Weights of a small GPT-style language model, trained from scratch on English Wikipedia.
Size: 14 layers, width 256, 3 heads of 64 (1 for keys and values), MLP 704 SwiGLU, vocabulary 522, 9.74M parameters.
Architecture: rotary positions, no biases in attention or MLP, untied embeddings, normalized queries and keys.
Training: a variant of Muon for these matrices, 3754 steps.
MLP neurons of a small language model. Each row is named by its layer, matrix (gate and up: input weights) and neuron, and shows model dimensions 128-255. Each number is 500 + 40 x the weight over its row's rms, rounded and kept within 0 to 999. Numbers have three digits each. A neuron's up and down rows have the sign that makes its largest values positive.
A block is one neuron, or neurons of one layer that tend to fire together. After each block is what it responds to, as a language model described it from the Wikipedia text at the highest values.

L6.gate45:527456503465438446530521536463448563535535473537440550518464528537531489530532553528552487441475438463505478546521446535414476494527477436454569443470493466470550520497452473524481585508484480449466546492461501519524496548475491503534488520493459485528499512473474506437413502518505526521555535469462467514467562488501513550439502494503457465541527466468504469499546594505506479558554
L6.up45:512503499445472517507515499539511543560556503518478564527461465424519515531568508534507463520532509424474452501470556470509505497519511495509496499554470550548418500493532457427482389553578610428461529504563424490518400474493514481371482543466539464493469467480473485487499454509479494533560490487568522442513520544508463500522505551446506555517527510489526545490498465458589519445532
L6.gate159:556521413499510481512475518478539494481542485515446494469450565330477522462467529536465465498506448497450525545437440527501471485502466513503539480561514453507467450461497505529504496459517523481520568560515567468513584487528448465549541472411475516548528510502514485476444448505491508489551556551479511506480473466502471472437462460495524441509457477548524461455516457422567494490490
L6.up159:583460506506511517488478520532477462494598466491439486510496580419475497500469510525491509508529477522487574514492475562523456502456529490495484507551490458493446454489434452465512505484522488448451528505462576471531602464498463428424520473460544487523432555486474448493461425447513511537529498523522506521504477510522444511462449465507470455460500546561486477415522532487512493528463
L6.gate170:511488484509483421503502542521487500560458551516457573552516551461454446582472501561547465468503512481468511497485464514470532483493465508510494459504573524484513456540550490503536406514429527546487473511523395503532457533467533517464506530498572519505505552509496585503561560478496474515552509507602514477479518534475480428524507475507474495458521502489497446486482482527517458470476
L6.up170:552532418530512513476459540487505459467486538500471476586572466501502498503399573500526578471495455412576533531566530542534533517523550459454431470540500494468491509539432474440508492399518466451484515457525506488520428506417420504491500564555541535538594532478440494456520531489510503444528456489568556497484508505515485427476523492396493498469489491499501492464539549518538472450488
L6.gate383:518481488549490526481433499450521508522487463509502490465488441538543501503533469446471507534437561520463505482464446550548496477459439573510490566550448507522478514491499438467490491459518513576584530557478491474501408480535482473500486479475439534555479492426544483488448533460468398512491478419440548461481505434495495508479502520565493501514488505485516546527496539510557452514528
L6.up383:484500561541585522509517567507415536451503564534523489521511549530489482533510536560496480484523532502485560468463572515530482498412534514474443520494521458445508482533527491475549550542567525493458503464462513574526541501498443480436528507467539473483442516464527511472450466547528569541464477456470524529527500463454450491527508486515451494541542553460434525456516523499444598546489
L6.gate458:468506476534516475457447551496486483485493530539421579527541466469451444512512500453492582534512580556499493477531467575530502521489483494504477440542472455569473482469458536579592464524497570522467572476550453548499566451498499487494451481478491507503453478462485462376546490506475478486504469508581520463508499499496516450429478475489543498539584545524496537452507475471534468518490
L6.up458:517494484549507550470435516506497530508459537490510507562462512452406476526468487503559482555460502481480454505551492471534428525572459516478521600518478515541481518496538440483571567505498469451489477466489516473522471489469539428483561534491524410524499474503484563455448479490521420494528525470482521482521490513523474489546468570461543429541502451553482498507559502419566545467510
L6.gate522:561480475488468555471445494403524495480565427539542561483522555527520495532486517521542568474475484530585567514486516516516457421479427510485569502502539493573484559498448510541540520419455549501522486467536505459531512497536520476457466416483462482506493491463416518503531516512455457524552511492464514501576625550433448449463485529521477434492513523499528488458539528489544500484584
L6.up522:494486482427531535472456526503477540539487417443541579594505516521469560522514492480490558508489519579505504426506493556567510491605493466478498518555472453479469487460553545531468490495518545428485505523505557498464492491394561499469505494479481446558389479370534560558511446491511591424502540507476496519540465543498537563507559516491560474408479495545472491462495496468515482484477
L6.gate592:490461520515449570576498428481524466417512502518481521524497459484503539545456526489512508453485462526537530424498500501496443544447455525530479541515451517500498465482464515510495516520498513558497551450396524538551519529504542511415503455508503532464456534510537547513490434496467457484533490431463525503462529478500452467439507485529544392535507419470456485428491556450543573547485
L6.up592:491431511478455529479513464494534551510442562573453496505459536484452518519531405502492560415538470459497459498559454538563537473464469455490508484489501489503509487494502464501445526568520513580493521501530490523509497546531505413525467463425509512460447555493512417550514477519519547557527492365512470551557491526499521450485490476588538428458501440471491572459453585423535478558485
L6.gate673:432476532448507538420552532468516475474465496499494489544431484498448570452520497473475412522518527469513556510501406485530562476503505492470443540469522520492504516513577523511489537499496457497471399483555467449436490440462489518541521497499463443488457480430484510509543471396441562495522480481475476542539539442505381540505486493495614556507534474469476456483468468513494521454546
L6.up673:444469473410537452478489544437499530446471485470568499441488516541449584439449466529480509494536480475614484527457511483565529478472486512492469521469510510526556467452535549418538490496537483441567413502536500500479500476528452540480488564482511496377500574490455466493490474471486483478522468369453438570579531537477533507504539545531515511480481473481543476522457471525506524520451
Clause and sentence boundaries. Ends of clauses or sentences: the "ich"/"o" of relative which/who after a comma, clause-joining "and", line breaks after a period, and colons.

L2.gate305:395460503562565478498534452466559490454438460503515451551432524498493476435475419517474537528556558540634533503466606512527493533500529448550450492472506515470592501485544477497554434409500495466554522453563510505508467501505569509495505476498502525544423469411529502497523437422498479470442460520510549491501488527518461516483474466532492517619517416480502533462552524498543475460559
L2.up305:507552501533469538485467503540499514486489485531468501512517455468559536549498487446545507497506566476539511551475541447481486496506474515565462500503479459520411528492495602451506553527476490486465447401537485515600520522508570577541555415483517485562479557479464484449458541496541457427516487474424437494490466502522404474540458518505446511449525572492483505568412486445551489459563
Mid-word fragments; his/her. Mid-word pieces inside common words, such as ic in voice, district and victory, ed and t endings, plus possessive his or her before a noun.

L6.gate7:480543587558512483525492432411541483492467473475481491509454528479437447503543540524480427461439486481523472447518499524561436531513557460474565402512506515409501497454503454397547538495497511522491601507538472496505518528503491437479453467494475536514503513549504548443495453484515520478526564543457589528560497542525550549427434533599522533535516487503497463581460431562530517472597
L6.up7:438457545465539499456490427514425508553468551440490489460498559536490477459544486526485445566477556518472525540483514528523530448471501466503479494452520545525439445479510530540549529560509455498537596526474522531497463514517512426423464538473494535513505539466558494509455545552561480494469531521514626520485435458566528555481514471558484503523440472503490477551514495539525578538485
L6.gate114:471528538548463525524480446495514485464516541492506577450436525471480491532528493497515454469480471515508538448411472436500464515459577437527458522534512513483540563471429557413520615468470526460463493525488446476498498501494491472500506534489459494470467475463502475592509535470540510440529483441467531474558490490487500497535497501504493570579489460434555430535526447526510471545549
L6.up114:481520522471544486455555464460478504508470469454494532484472528553471483508494447480579567468465503504444548510465520447434545484522490503461454539549482503495521512501472457509474558575485559536432578566478495542443479521510442503433591531488541491468484480492502452537530531516498464492444497556516506501560537468421475506473523540514458541467515487505514500553537451506544538433508
L6.gate149:399516568529449501493499488516492565562510492427534525495517557478482499504528487487519471482501483501500520457501503512481401494480460475549488431517568500479498562532533559508490516450456497495461587404510499510502495514528541489483502510510502510462452530488547515499512492460488443487522589497515552493510515503449456541532420507528495523531570531484566494468500493502469541578464
L6.up149:512444488542468573414475477530487530434446471437556516504475516532508550484447462538457575515491449469442560490488499484484500381536427448505513452563455548524460537561474498472470535427483555542491587432563487502529545536533477493478503514450394481463466497454513423486516524521490531456499451496439502447476497517501462492498512490535549463453497484492504504508480432543438450564528
L6.gate155:462565411444601514506398496475407443463448491492498480508505526457448539448492550521477505566500465486563483577550430490497499452577523436499478532469453463532496482510527476464558456467460541515498509494484484507532570494552484540577479532510497562481513563514514541515509497468465488560500505475554468487422548605553484483582495514517499447531519493500557577474445523568476530490501
L6.up155:508480503443577489488507523534525475502476499472476424507461464515435526521473546419533534485453529499526499514550475471534514547501526504519534535474411540531441428598462514480545467506419460525482438505476552478545589527492453497419510479516498536460519510530549517525456535564496552532480514469579542464513520559539469471544592508515513450468548487519566479521489514502545501501534
L6.gate207:490437547534583512487484527463481415564462487565432502572481537510526475502532537531545429545480509519491512484500519501551485468520471446508544408480510512505397501476413448523595529382508538522477538528501460544510557522455594486510437515564536517515522419473489472427488511517411544428517466544464541434541529489540512500542602507520530538461514458541543482536516523541519582423490
L6.up207:467515550537531468459544485481556453470602439540511500523551549536454443504526522450474527466512543551507482499485550484440501522540520502509493515495494558466447566559413504497456537479502502426463504525513530523539516490472443481493521507485481455498531489539587500537516496516533482527463399550458512480511483513479564491543486470469386516521487535531453468518491526508550544531507
L6.gate221:476522523469511538506552523394511480534475506465501523482556486502530510462484461503507501412417520526514494492414440503469500491490552519531506501518555508468503536432488458525584530512463532472464528449398438511542550467485533463537494426500495545474529463485498497560554504457499506528536451445460519508476492471399507496534517533511458490525592485540544537518486531495487453505588
L6.up221:497543457446556590498422543446467503510475431438494533549461424578551457534541522447522525479461493457554497479423520481546478546458493475575474510517460488543534501496465501531541620508440578480483513507459441513545439499499503474559468514472528533500543468524470568505476447508559484484523499570550485509507498496474437481541530504569560531472460451477452506458457498487547442527514
L6.gate541:532554445485427523557538481543556439429546541486498498496494589515612519525435530475510558462468495418508522476475501528526506419516413566494446537522500497538494462520407449525551510494479483549467503473509492494508548495433530486444544473478446549523514482485538464514549534453536534480494475485553481550512462464502527563461515532436456500480544507469603444491517510458537484488517
L6.up541:568441531449527520487503517509499493516467495524443490461438551519518424444463579527513601504452510453484530516434489478427485469574476479543502583498506600502491487523383424496469502482499532419468498551508462611491497530501472456577469539505479542548472495437519473534486528531515491537538498546514501467470518456493548556466478556586415552483494499545553509518394520535500475522477
L6.gate587:492462528391543502502469553458455512457515441428449504513463459531515479517500448581519555525568547485582541507533556522455532453429456460484490546493490541475528497512530458396561494490498466516482479558448474499504498528512504499464549519508453518389401527450454475467459488478438533430480465446453503450447399525489478506501499539584495452482489499543479525546436447478491525468474
L6.up587:492455545473561537434511445599416526531490534454484479510502454464521489511437506488482532563493517485542560546454481452529457483442487474428482459497512438507528508504550485504488567535446499441481527508506496466538471518488499466551524539509530491533587464452501502495507536539530440504558537488458575405486509478520528479533557573526431456493419509531526477455513476530498546511493
Possessive pronoun pieces. Mainly the possessive pronouns his, her, and the ir completing their after the, plus stray mid-word pieces such as bot-h and finis-he-d.

L10.gate146:457525454509497520512501463511536511500491519493539534494476551429519502486491562520433487531466555469449502464493479537494493368460501513463526494472470575486497527507524511451523505509468560463544484442443497504457518514443527492446567562483568468556520449482446494482538483558528517464491551412502514489525496421493486578475490494606532594524459537517490518446561548500515527528462
L10.up146:568521554462574466538499407484517481508516473537629529516464418543484497531536492526504598497492517438533491513508509523495485449396510472493504493546474435500459437466442588501573482461533545487495546455486552543516529452512521579521480493466531509543511536464566504452472523500415479465471515515530578545472497552426516495504544506460448534490474524526499536434547465514477501516526
L10.gate229:528449525500474587496520472515543599469497491483491550557464485500491467459497530559562479452504547468539523504545489448474501444480442518480462440537513526451510557499432434484461535530465545485521469558443423549495539563541501460505491486560463508472481470496492537460515488498550469579483551514482436464513468422529533512557438513553543512468503451505537456596462441455514556480532
L10.up229:549487531479456553538542533494427461462481512504566552552515523537522541531543558605464486535490472529501538492502503612447490469478514467498497460520519489482542464525441480475543552498515433494493475477461501536520500507458400505445529531436578588536506520465509488553450489500461533520514501503477478575457454514533505574498524537527419544616497459491566489528517460567491463538493
L10.gate429:482461556504508521505569501459540470561495542512515518483519476532460503541517615523482532487495564530491394475487469567496447448490506521444494484517463473478502405490383451506591521500463492494500516469443528461510570552542411449483531458499535496489452543477537516472452450446488515496478439590483476417439476444591418546540522434553518495492455518523507486528442512499547511495523
L10.up429:491481569453470435515520484494538473510548556541533460473499477542482419450569479504504507539438500473507474457485475485495481507470483591545443462450462502465455525521508520424453466461498487441493441508489513574490500514578550540468508522533522529516591484506528469451574594507441471512480460506438519496484509478490465515523570470548498557553495478507542604503532451507490499506476
L10.gate511:476532522565535486518542462471475515591502470545519521508499477544527503509573530507559473495482456462488506502561471479424537474523511522509459465508559519543449487425590554513471541431509524525530557543504450567531500433540494516567523450507501537505500493492561488576410491468523560497542513539521569527501458480495517554555440464481577496530514507431568532474549455487427508522453
L10.up511:523471447472511570579456519502521550569459516490442531557448528461463541491583499513501544493459631551530432496520550505480492507474578449498500440517484518474438567546509523498467451482482546531432462451520466524541549509560469471526552456473513455537474544604522435588501521473494452458498580472510521485496452495480477516489484521437527548498534487522550414514461532492461497546483
L10.gate558:516485532517495467498476527530498527531500526397484513448474571523484478533499494468476451471451500486472508445450501549529453514515487518482515492556586484485515462552431540537460491450509486509503574471471489503469529518528494538487499427452479520535505482546533412510510506498473461483450483457504487509498547471537515529511454541489520542482531457504501450459464443496519495557470
L10.up558:567563453473480529469510562507512509579566535515490532504533513522455515495489465475562441461470425456493505531516499464483428479501406540516505435548501488498540475425509543543477474497498441474432531557494528466527467480489513465528531475557516602543530596526433488507489487513433454500567579578530544547538561485534403529559520485503468581476503483485500559518485496541387487482493
L10.gate621:497489537576496506537491466466507427506446415495516559439505526464495510426515482528479489509456566540503410534451515541459449352445487512433462499517462491495500464513491516521450483528559516521489541466526506558492538589463469429462507585428545540465509507530541443411500472439443453527521498507437463534578513489473509518473505468527438555510440436498490528476531438475512488574533
L10.up621:525479508490415495445504446464519474524437488477535537491560568561496527481471456545467448456575504544455553521471481484414451491496529566464535452548489493491526495550468490565557431433531495536469437502456561472534554569478513469541532583496450596511547542487444497477491495494489433455507537526494479491522452483555515425526520488513490571536523466477486493533461441480533481533534
L10.gate627:481530531569570504532546514524479548482442486464480519476538554589493470448417528530448501450523485479450497506467495565522515488475560523519506466523429512510508496538507512419429540450466450437589543514598506470475509491440464528488526433483481492419502513520458423507541513556546512564466488446399523472504445543542515517498524492478456528479488519567467521410545496473475481470493
L10.up627:498545567495500546450464459554524459532444539473474548477498521483534527464435482449513568525571509576534472443437523490566443554525491496432477444563480456508526459465472514515480539443490543446499455543523573473444545533481478545473492513453523549426503539440535532497493490544526543549533506534517451565560557497490466556502594558403498439492471539461515503455408548522436439541517
L10.gate628:499439550446485502563529440472531497461498420503476489449487444522474539485498509477454533492537492531503489542481540493504500502539487544515519386506557494454474455470511546433530471465497554512605525437521446465506541520446441606444448530516507523438445507479428460486521541503513502465485481518490462476462529445478538466446477459608578452580496431483471590528471462514562531457473
L10.up628:465506493520549463504489470501538517514455494483470486476541531470470476519497544400469502531563549529519505564449508448527590469393529512496531519482441498471522578561474565429541451506468536530522519518567531608496489488517501553528463470521549511512515505508421490463512465510501510465572485464521586471514509416469416428456457411564437512489570573593512508497495459489467513434525
Modifier word-final pieces. Final word pieces that finish an adjective or possessive before a noun, such as -al in traditional, -ic in artistic, -ian in Indian, -ir in their.

L10.gate208:501490492463517561497482464500554452452439552497505496474493521547513464462469531458471474477421460493556573528450466543454427448459547508445568522519482484499492491485517417497521554511532479419467500440483517497460510470495488455497495420444473560429531512411473521569506467507481547467473458491516423480545551476415465429491503472512412468502556455511432510493568498444503564482536
L10.up208:575532458481477524480582463497536479488502479529479488533518480455487483536476467521534540476529489473544512386545549527453466499494550475495468513469541465579559468456487490482520516509547486513487499511543534441528503564485548532470448478502519543471469543545501519541513440465468494457450508512539516453516471579522538516508518450566524428530494556442441527514535542509544476500547
L10.gate489:497455508415481521515515526456458515418429504506518490568471498546589501523477512464483486471453515491492542501624514499508558472491509456481481578504444531402483543505426482490422435507573428525488488531572504436536506526533571503474418499364501506454561539468495484510493491465480511543469483538503489450535507408521467512524458505508565520415481570463432506521512552462541504506510
L10.up489:466526523443472440557582558601533468577484463519464542531509462502522482524510479509441519518522533497483502487470490522562439493481539537445433550501516534475466486423482499465472509468549538516583501478450474441499525561490497586521523571483481505497487427510524518477479533532455438482512522538521443573521513457534442438460559476429519484486501527549580458459534515504552524548464
L10.gate513:506493510486486510486474428569485490440487504485409508487511453558386536531533528555468525525480461498489443482486462533542456566483562497538508475492538467403601487517511514460444470476508461434467459546507558502533440514375517459525517418449507511505536466401528445473568449528443520455492422568477539501544480541515447534499459476490414439576506513492483470507503404489501487556493
L10.up513:532468602530515528601532485521403524540483510471500393539452502553524519499466486541501526491426442449573450521462497488492593426533485469463473507521516492575467464540559535465454502474535525589500439480544485485549434468503511570532525449529464454555494506483497507506427534493505521430496513456467477417547495495490477504522461494522401495520493478413528514458459454567493504518470
L10.gate555:502574492460497503527538483487525490409458549442511486476480439522476521502506509549495516640609458571500433523458506538573495506497523473406468539530543460366530481513508510440414537417526482469491485494471475489505521506576512491520456513451485465518507496499523550558478457455427564534525472517491516509500583450494476621454406517502519524487576507503481478514461529531498495495493
L10.up555:572426445471491530510500553477502404452488559569511519469499514498508474477439602562475430495473447453456478554532500514452510470487433496548504470453544476509531508517492513494542475493484557496476554463538486429558537461512544474498543488420556516522507461453552410519494491518500568520481489482438448532524472496533488502437469512502533477473524562585500464447542533535542475533480
L10.gate570:487534531567577533480523495556404527546536492507504500488486500513439497543525477493549502499496411559527502544590468501458578545493495537493532539558464480422564478558530583488463490525478515445487482521500514463520498530578480504523514483463533487482440536470488541567497502557472514423546548494527437488538468522519500566461480441480462487449499440532452508490448522513546506445502
L10.up570:510584536476483465476520490464595474494519484490460498541554525532494554586557549563437534525525507466538522480502476569484497491440524508535474533500459508448454510526500473510521529533488498508459502549436528527496433553526514492511512500496491482462523532523519573509559458512492552469562457445456555492503431487466506506482462455479477495499462451556537521477532415461588582457505
L10.gate614:468540394502494498519567541506501489457535529511440546592500491509470461461510493590491540504490525550446515518520524565526495452507467512495569484463532509463544532537407546417473478512452529442524512542496544473580479437492512455555493497454507457482565509509514458486471503507461449464444451417450507456536505473489481523515420574508471410481530506552476512538465546430479553551402
L10.up614:440526477506446532607545547556507554421547496547458507508535484496477553477569478520454461433497495493511436546524521549534525472585562494478536610546506490509546447528441508521481497481469508548551463509526512496535480475458565548482500509483473484481481473467557459514542491508427481451467442397468578442478554447550437496539502476537504471490522515549498522481479548443463498553449
L10.gate629:491564441499514558517515527434564469462432475478527478538512535496451531501487499434509528426497500500476481507462514564541523488447568458430486539534537497525512529553513507488440445460502554503451543497503372527517500448480493559483525481446486465515493521542482480526531481526486516503556503458513460491518540507523495536517520448499512475450561535537423437482496521484453541458537
L10.up629:507562442533555546509553542515476542489443429480501565533523483515533518530503529505465549494518435496503497456478491524503530518512573504455479549547579433500479492553510521501482535446441511474412542515491500580523501489511507548499516442419534538603419510527441470487491464531483531549510513558454364474485478526492573503593502482427521567481469499499370445497465529548454489461487
L10.gate664:564483575484600575511545513511531526462484486576443605518486470506538508473506494482495514461510549567473531496437536542493527516464552511558511517513486493519535433483507520429518524500461503471496472525459505427513516477545563557496532567510518452445476483498438505484519501575538534554551514496483570452494511453489468538463455464486488478469518560478504405470529517471558520533468
L10.up664:517467517441489456544545451494497498459528456519501560520546535513518415459509524518482477501488501554484482445504482501517628544535489543488533512480465529534513452505517524496460504406425524440505433518589487507456494488477555514413481432563514565492494455477517519438494421526560494429505491489502453505490443485468516509536418483525499498441486501553532467510559521498552444481502
Sentence-ending periods. Periods, and sometimes a final word piece, closing a descriptive sentence in Wikipedia biographies and article intros, as in "goaltender." or "jazz drummer."

L2.gate682:473476501555505471502513516426511505542532507498458468479515486465514529500558563534497423495454466521459466487519524454536401540572494464491438488456512522561453436519479413454582537541458527530475511513528491488573516572479507557433499513480500520539545557507507456435503543497500470446471440520482462433469522489413476546570485549484518482489488516541481471510459456499547535517455
L2.up682:489537484576536527550468528480472518519489515460533515525514450480528484478522557584483500503399439513506483532484553511581457495509472525470526439453601563504481522499495495479466513503502432554502490479460452482488494519520518498438461489563440552591497553544494511462513484437555499430460504518477488509554578492475524466520532504452534556487549527521487449416464484490484495489438
Word-completing second piece. The piece that finishes a word split after a short prefix, mostly y in "they" and also be+came, be+en, w+eight.

L10.gate98:440556572498557592463526541476508478440548505524461522427583516530471499516463460525469471558524512520482519458441540453517459514461435473477466511490505472524561516509473487436576552477493473488469467512477470525478521514570502531463596582492495407490466525433525493492530414520482437491527502415432483498509529494531492503461466486453478535465468514503497541480499479476491560501507
L10.up98:435488530449466446511540460440505551501470380486486474523470586524489541496500514512490494556421534500492543524507497462532531535488485445482479574448501509530499487566469472454567471539451459537487526527457446521590478532525529547485543469557447547568498502467501497486483531474540449670467486498532502503477484480484516573500497579474539529478474519521468514499513487515532514540500
L10.gate104:451477445491497447488509559537506428528488490549555501455444493521490506535512470555567479531582501450458569513510573431526553562466479447449554498533489512546496547505492501507558521519494489466463521552484545535541538492477512489551508552524512503498448499545445499484559396526455510497455493489493531545482582509435461563613468463527476559535504486464460482439522469440491454543502
L10.up104:504420476432486468540489485502503471432520498509502520488475421443462503472510518617503490510507533556561562522441471563504444544506452453499504453481508545538556507485482518593489458512496546472468514496444496432468448500543484499511415474538519534605516464459521465533573534458500440481507532502480520461474550472548486508514453518483554466468529460488562550497488490514509467464507
L10.gate129:514480454465552427445462478494531447535496449532498539532536494448546480483545536526510532500517552412475506479530582512505479515542484484445482564524481440516466492521539455465466501484513454490512485499447550525448527523525528487566486475445478541504462464519518547574451491499585454525558485521467465518425558526521490561532431573539540500539511456450526540506535565492467524440562
L10.up129:575465495559511472437514565492444491510480467446524485493535480524472491450518519488493513489495522493563512549496543452546470480507437500542512501521532446512494526484446483389495461489510489526479545482459518533570567519479519512558509513484478533537427544554398501446458532562461482580522457546486504421534495405537486493533461543561461564532496428510506537431477550471456582459436
L10.gate162:474528467493417386542480561492512504418521490505610485492419503513463535457532537540479555441455427519518472501446573454516489514496552417458470482510421447560529577488485496474435507451465570495495493528481496552519441461442513513584468578503431470561502544563523488434451494529447410494489441549529459451462495527498477544558562515513543468527477416465446479487464543466509419475563
L10.up162:531530486507503466496473514415526503502563517498478499520521474489453547491442531462562567465519548524462528476564521472564489561505447483476491496467419485602473528517473497469508531431528583599477520524547496466453430487504478469542504500485495526522491513504502563516496467455521470512542475488506468582480568534514502430555533476510502434535509445507482519522473510432378508467390
L10.gate194:428500548605483458499497496400514517428511495497549500516484528481463497507520518494525471543537524471543571478541476496504572475506512510483441497564470548501455538470528418492490480519461468555542583579559485465431537516535576456468500505442505518508488577470408547504508491490524521529440439545516506527450528534583452528391459464494488531503448491438514511439450501476529491467497
L10.up194:571462533498519501536538476524483539424532527537564487480496474509483512547517518533486534476449600533590564541481484485451495480470513479464540476435431536544477486491491462459572495557506483456519498394456524546507509499536498509453480509459518521444460455512532540465476416509524558503548524510544480483456527506496499507552494493488488518513486381494521450473507541462493540553457
L10.gate430:395465485507517467514467507452509441477531463513561470523507521544493528488421608488449530548484497483527535558446510457518416520540486513523520510463522467475567514495458455467498523482495498427432475540522477504534508589451531525461488535540483485514483487492526498581537457432391484529464522466522452562603579553482472467503534467556445477507530477551460454563545433488538549517533
L10.up430:501568540485425474458495527515518456439524485533529506484585510583448479422483530487466524486547526413551490521531529446488532565442416417500494474554461496523442567565568471509474459468501498515411542470486546511531505384479465485509488504527447491443473455555577584500529471506480473527476499466507513454513519552432425575528521442489494429492503447448545459481475434515501497460506
L10.gate657:447550519537481517465474520479519494472447586541474534551475516420466451524499527547469520467523529560544487535512573495540590481418548552514519514473522537519536420522497556517513536527436505498488537532446486545494452530465478436454512460429557509500462559507496476516568431443454472549504525447403532500563500452511479578502496610489467492500440511467539517444492490494497490554474
L10.up657:524498504493521483544501558560459549514547378519546524494499492495500566475440490548508502486571452524532491439507535455493523496514427564514532547486544520516412456442527496531482529514494522518450506499577542493482469540553499544430497515489538480541464495474468476443433539403467523539509452501538525496512429499432500560467509528486497522429421479504375427488517495552479451503459
L10.gate682:541512433466407448517480536477482446495466551434506442560511464613495494489487543488450471433516477461505426483512519569495447556527447443442419438513428498488477466518462499500527481502450476479452522533488497549475495545477512572511506593507517508447506522567488598493517502485489432513482471504537541515531482454499456553506571463459500503513508503438480459582549472444512497489483
L10.up682:466505514496471562501514455454508509526451498501520502478543495519560482449568575461478457570480555410491520516512504520570492497460410457464503534534535517439529536550507490473474501509446482443409461502459505512505551573520546542554479544543493484564484449496459529522487593467424515546565587498493502497455540525572511523530453546516578591530528432464536452531523544433485454580456
Verb inflection endings. Word-final inflectional pieces completing a verb split into subword tokens, mostly past-tense -ed, e.g. gain|ed, bough|t, mad|e, mak|ing.

L6.gate5:506463519436483522455479502523468492447501450445527534538527514591522454463514546502490482402486518532437540515463521588522527483466462481521521463463492474474501524488502506507468560490491474575497496498530559532475543553529493511461523497496459416503489537549475521460462490485493440497487481569536628516480520504505520503501441537468444454602504445521513442537487525443554484401530
L6.up5:491489506531490551523467506503425494521460442448447506501487491446516417464499515518455495537429556536474491514469552570441554537436500464491472536487490476481468513489470475521505559553483475446458492447547516465466542506514444400456479472494482487430531520455506501377479469471483553419456479521455508544433480526459516571503507503470445421558528606527486508527449457569497466501538
L6.gate54:584470513441522461517441481502452540456470523492502501477481548434548522457532523510525512406460509489506479437532523442517566515496500536505472457453512510506513471516414429538505440481529497469550498522492432616480521408559519508501481427507492531476502526518528412501517484453425534548474533523497497430554496433478537479512500489473507494487629506523454500534502505430439518554566
L6.up54:544516544519484530531495502474464461560456503571508497456467452526483440426449455508450438532553520502545531511532537532418510477513478458507513526542543530432542552502559452563548546472484471450478529467517539543544420555458477504528516490466472552445503524541496530449515451517520509441506517470517455539541407542585483490526537538503487518506487477466445470490492557466574513479527
L6.gate57:514527512472455527554514550510375567524508509511490417486511486518562448458464474523456486485413539490487558441432509586531535536512475602506491526460396462525551523469496459449472505507492529536504512478434521506493555540527506518514493510558483507454544524471491500549667503485563532465449469512432499468422515507518465524495376472520483476481546506480514486521533570517475498512505
L6.up57:572488426532493544462552481467394526495507561482517502431534501502517450525492515524476469486460475464544492490502495487490456561478501550465505485523549435543507587481494567480557497544524445562579511417433578528587548516559496542482483489531555492476522484504518476477530512488563453542500539461392498518497567505497483524539434480465499581624545552442540437421488478557463516540479
L6.gate233:492432584524479514493439490498499554487499568553496482483566550555536535527452601452576506483492564472515563493423531603520572541505487467448536451452527563501456496556503544426518489557462429561529455466498449453565548463473503547540503437543519475474524465490440488530497501465427567552491486429495578485440544525486521522416497476508506482479434497558460498527486486491561581516531
L6.up233:430496467539525465482453523508524507485532496494537492471484493472490462489445560544474549447447534411537512522505519550542502527555561496493469518531490512451536449436496510470495484486534542495469540531525499476494528575488521433534513490534523492484445544504552504473526543519586555482516400502563465389528514511498431494549484453467526519484480533442545495570571511522481459513459
L6.gate240:583570575540512552486523494433488557510502471543497484485516418547507483440442507491518536504508506484426571475486507516496471479495567503513457529490424553496502421487530493478456482543570468510474423491501525531530490443505566491419561449555532513559549518537488465495476447498428499499536490473508579463603534487514536492556439492491506468544589568463509540490568516497531482419493
L6.up240:552539473495468581416566463483430427557533501524483413581475493489463501475479495519488491467432491491492488513445481440558458507465506554498542473502490466547520522545482497483490463511459588512497550455546583482584473495526505520468526520492437503487511487461561484492525554546542505478528484456498546488481494549512532442518489480527470558520534496525555501505505512541485471489540
L6.gate332:507436526527491533517427446525499553474506530565506513492446459447525468471498509525510540467477471458510459513545504510485458467496478561502581490512457518495480476520492481467625499466501449527461598500415435531467501545524529473453485499442537495483540506533541461475525480450477505529565432495475496471518522482452538496568451516483514551461480480537527462477443518475572490597474
L6.up332:487445572451475492530502489431449503404524473507488500543538486509492520491472493539438523529488590525492505521456554530579514436522550539509487492507437530507520509461503483504521498481524453480489522604472452482484517475534508516564531502427495526508429592525454494592513520490510458493485519388466559462484484509513457541495505480486418532453436469505452507504500513511445523524550
L6.gate410:493541563569506503454491482510446472534449492473459523585484571560493455430522465450477499493425522492484483488470460509546504451511510547421495477540581520454549509506437509456489488400486467475469465501438566519519533521513458495484515458415485493536493517535496545535518522588472474526470531512489498439526571554486529518408483480469474482493424512574491492465475421506433499523481
L6.up410:494521557515468529480528432525502495504535535538517571524464505523561474564525537459522576507571461492497516513492485561494590508472481456551480505589489473516504405516482508504494535516422461506604565442526446459513416547503473503508448505532466509472473480547431463472486488480539519525483517503551452494434510493513510500446522441441455471502465511481507484524470534524476404463447
L6.gate466:533522543531504415504502480501498515464483481472486483533467427525543425413553503522434513477505512573493507507444459514536498459476525555514471502465493517431509510495544407563557537438542489487536489532524552463534549461490485483467491481572547447422555511471509487498456459494483491569411498472444453478477503503539512504542537538406530482537535497590486464461468525536524522568506
L6.up466:508473481571448486542516555490490464441507487485518515514516487470500500513506463489460479462492501408559490467452512490464479510435492510532524465506479551522488485509516471446462597436565519498529562509483482533510458428537517600429534522455475508507544553532462503499533460507576507532527456472499514522484546484510503544480504487497580537451494446503539510524458481463529532499520
Fragments of split words. Later word pieces of common words broken into sub-tokens, chiefly the k in too-k (took), plus to-o, the-y, Sept-em-ber and whi-le.